{
  "n_layer": 9,
  "d_model": 320,
  "n_head": 8,
  "n_kv_head": 8,
  "head_dim": 64,
  "d_mlp": 1920,
  "vocab_size": 32000,
  "activation": "relu",
  "norm": "layernorm",
  "norm_place": "pre",
  "norm_eps": 1e-05,
  "positions": "learned",
  "qk_norm": false,
  "attn_scale": 0.125,
  "bias": "all",
  "tie_embeddings": true,
  "parallel_block": false,
  "init": "trunc",
  "init_std_qkv": 0.0339,
  "init_std_o": 0.00631,
  "init_std_up": 0.0339,
  "init_std_down": 0.00326,
  "optimizer": "muon_variant",
  "lr": 0.00446,
  "lr_mult_o": 1.5,
  "beta1": 0.9,
  "lr_head": 0.00591,
  "warmup_steps": 200,
  "schedule": "wsd",
  "decay_fraction": 0.661,
  "decay_shape": "linear",
  "final_lr_fraction": 0.0,
  "batch_tokens": 65536,
  "seq_len": 256,
  "doc_mask": true,
  "train_tokens": 435200000,
  "steps": 6641,
  "dataset": "wikipedia_en"
}
MLP neurons of a small language model. Each row is named by its layer, matrix (up: input weights) and neuron, and shows model dimensions 16-111. Each number is 200 + 20 x the weight over its row's rms, rounded and kept within 0 to 999.
After each neuron's rows, "fires on" lists the tokens most often at its 100 highest values on Wikipedia text that the model never trained on.

L6.up1499,195,210,183,138,179,217,182,181,183,168,209,215,165,222,192,180,188,176,222,188,231,199,180,210,203,232,206,201,152,178,200,203,216,189,213,187,215,179,192,209,207,143,195,235,184,178,234,224,211,228,208,175,202,211,206,216,194,205,195,197,231,208,199,195,206,217,196,238,160,210,172,225,219,192,215,197,210,233,230,212,189,214,242,174,214,191,185,234,227,224,213,229,184,162,202,210
fires on: "\n", ":", " \"", " |", " it"

L5.up166,247,208,197,222,216,229,244,200,221,198,183,167,168,210,181,175,195,185,164,191,216,215,239,209,200,173,201,175,172,167,228,189,222,195,195,181,162,210,206,196,200,178,220,172,179,162,169,207,241,243,212,236,244,208,192,194,183,174,215,220,205,182,194,176,197,214,221,214,191,170,202,190,215,207,217,222,209,195,205,236,164,207,227,200,179,182,186,198,192,195,228,185,193,199,235,167
fires on: "-", " the", ".", ":"

L5.up1269,196,223,193,177,222,225,181,215,185,201,204,196,178,207,197,204,208,181,206,185,185,190,194,189,214,235,211,207,165,221,193,210,271,194,209,226,185,199,208,218,194,150,192,215,201,191,215,204,231,225,170,190,181,188,187,213,206,202,245,207,176,223,163,213,192,173,229,251,198,213,235,186,194,208,192,179,168,206,197,198,181,217,193,206,191,188,204,239,229,161,193,235,205,172,197,211
fires on: " -", " |", " as", " in", " –", ":"

L6.up341,203,182,211,187,191,224,201,228,222,200,171,195,162,198,201,221,171,191,214,211,230,221,181,203,179,208,180,175,203,210,178,212,196,179,219,227,195,256,195,216,192,214,199,200,241,228,200,200,222,225,181,158,180,232,186,206,198,162,172,189,209,199,247,208,219,170,231,254,166,207,230,209,174,217,171,212,194,214,162,214,197,210,184,217,183,190,187,194,193,199,214,189,206,197,201,217
fires on: " on", " of", "On", ":"

L6.up1392,215,201,200,209,206,217,188,206,162,171,187,210,176,238,207,193,174,205,219,205,201,176,231,213,178,192,189,223,197,207,186,218,183,208,221,178,181,224,170,199,178,223,197,190,188,190,169,229,217,207,186,161,194,213,210,217,214,144,237,251,206,205,207,223,194,155,226,208,234,187,213,204,202,222,227,212,210,209,238,212,183,192,202,218,174,174,214,193,205,184,211,201,183,233,173,204
fires on: " the", " to", " in", " may"

L6.up1060,181,201,185,189,186,213,201,218,219,222,190,207,182,178,225,200,184,177,199,194,244,213,176,211,220,209,198,170,184,210,182,203,178,214,225,216,217,202,193,192,214,181,185,201,188,233,159,166,210,217,197,207,208,217,233,193,178,179,171,211,202,209,216,229,215,197,212,239,178,181,172,223,174,195,207,200,215,154,182,176,170,232,180,177,231,209,187,213,181,203,216,205,219,175,189,182
fires on: " on", " 1", "On", " On", " from", " |"

L5.up671,195,194,201,229,222,227,226,217,205,200,231,213,209,190,176,206,203,162,230,192,190,163,203,220,171,221,160,221,208,200,207,211,226,173,197,146,225,168,198,201,229,215,179,192,215,205,190,181,186,186,209,220,174,192,188,210,212,194,182,183,202,194,160,214,206,216,183,180,185,200,234,218,189,212,183,175,182,189,221,184,201,203,209,217,161,196,228,210,196,202,185,200,220,204,223,215
fires on: " |", " the", " a", " ", " by", "=="

L6.up1219,208,212,203,210,190,222,203,197,184,209,240,203,190,218,222,185,198,200,239,197,207,181,226,190,183,180,203,202,163,205,217,189,220,220,209,212,208,220,189,222,157,192,209,190,203,211,199,197,195,204,155,186,200,231,183,228,189,186,231,224,223,205,184,210,207,175,183,187,212,206,200,175,189,190,202,204,177,191,207,184,163,206,181,195,210,185,204,180,198,201,214,174,176,188,177,199
fires on: " in", " the", " as", "-", " In"

L6.up1146,207,187,162,227,243,218,220,200,207,193,220,216,218,193,223,216,211,194,189,170,203,203,223,200,172,191,211,200,181,256,217,224,217,182,200,190,201,201,148,212,209,192,191,178,218,190,183,174,173,236,176,170,237,203,212,176,226,208,188,219,195,237,196,202,187,193,177,197,199,156,202,174,168,186,164,203,173,196,204,198,214,199,200,213,177,170,204,224,197,218,173,218,221,187,197,184
fires on: " |", " a", " with", ":", ".", " has"

L6.up959,212,222,224,208,208,214,216,178,170,228,159,159,184,250,176,178,227,203,164,195,186,197,190,175,187,215,203,183,197,205,204,193,193,199,219,203,184,182,227,162,168,182,199,193,178,163,193,200,218,168,224,172,213,219,198,192,238,198,211,206,237,189,237,172,173,184,256,210,193,206,203,194,203,228,193,189,216,193,221,224,202,206,217,226,193,182,220,242,160,168,196,194,171,227,183,205
fires on: ".", "|", " |", ":", "1."

L5.up502,217,227,205,192,210,189,190,169,219,211,189,223,183,192,226,191,210,174,232,233,200,201,198,217,159,197,201,166,184,199,183,212,201,165,209,196,206,203,196,208,237,196,205,168,225,205,232,194,177,169,204,196,179,179,230,206,185,183,166,187,221,232,191,201,193,208,196,202,186,183,207,212,210,188,203,208,192,201,251,181,244,214,222,193,202,190,245,208,185,198,216,206,208,209,211,184
fires on: " in", " at", " |", " a", "'"

L6.up83,180,185,181,230,201,208,193,203,236,200,187,180,180,213,188,204,180,207,205,161,172,163,212,180,198,172,193,208,209,241,215,191,211,219,229,212,178,220,186,173,230,180,208,193,188,229,214,214,207,174,199,173,198,211,202,184,228,199,198,212,171,208,224,188,201,180,221,202,190,170,224,158,214,215,198,177,184,230,225,217,212,217,201,207,180,176,204,244,181,231,168,214,174,185,205,192
fires on: " |", " and", "-", ",", "|"

L6.up1801,189,202,213,202,176,191,247,224,213,213,175,172,209,211,199,230,207,176,162,188,191,207,185,186,186,170,179,184,173,184,191,179,224,173,218,228,162,167,234,222,171,196,169,229,212,177,194,218,199,211,169,178,209,214,210,222,238,200,210,235,215,234,204,174,206,172,201,181,210,209,187,213,212,201,196,178,204,199,208,194,192,176,235,219,229,206,199,229,218,185,202,215,225,224,209,250
fires on: "|", "-", " a", " –", " -", ":"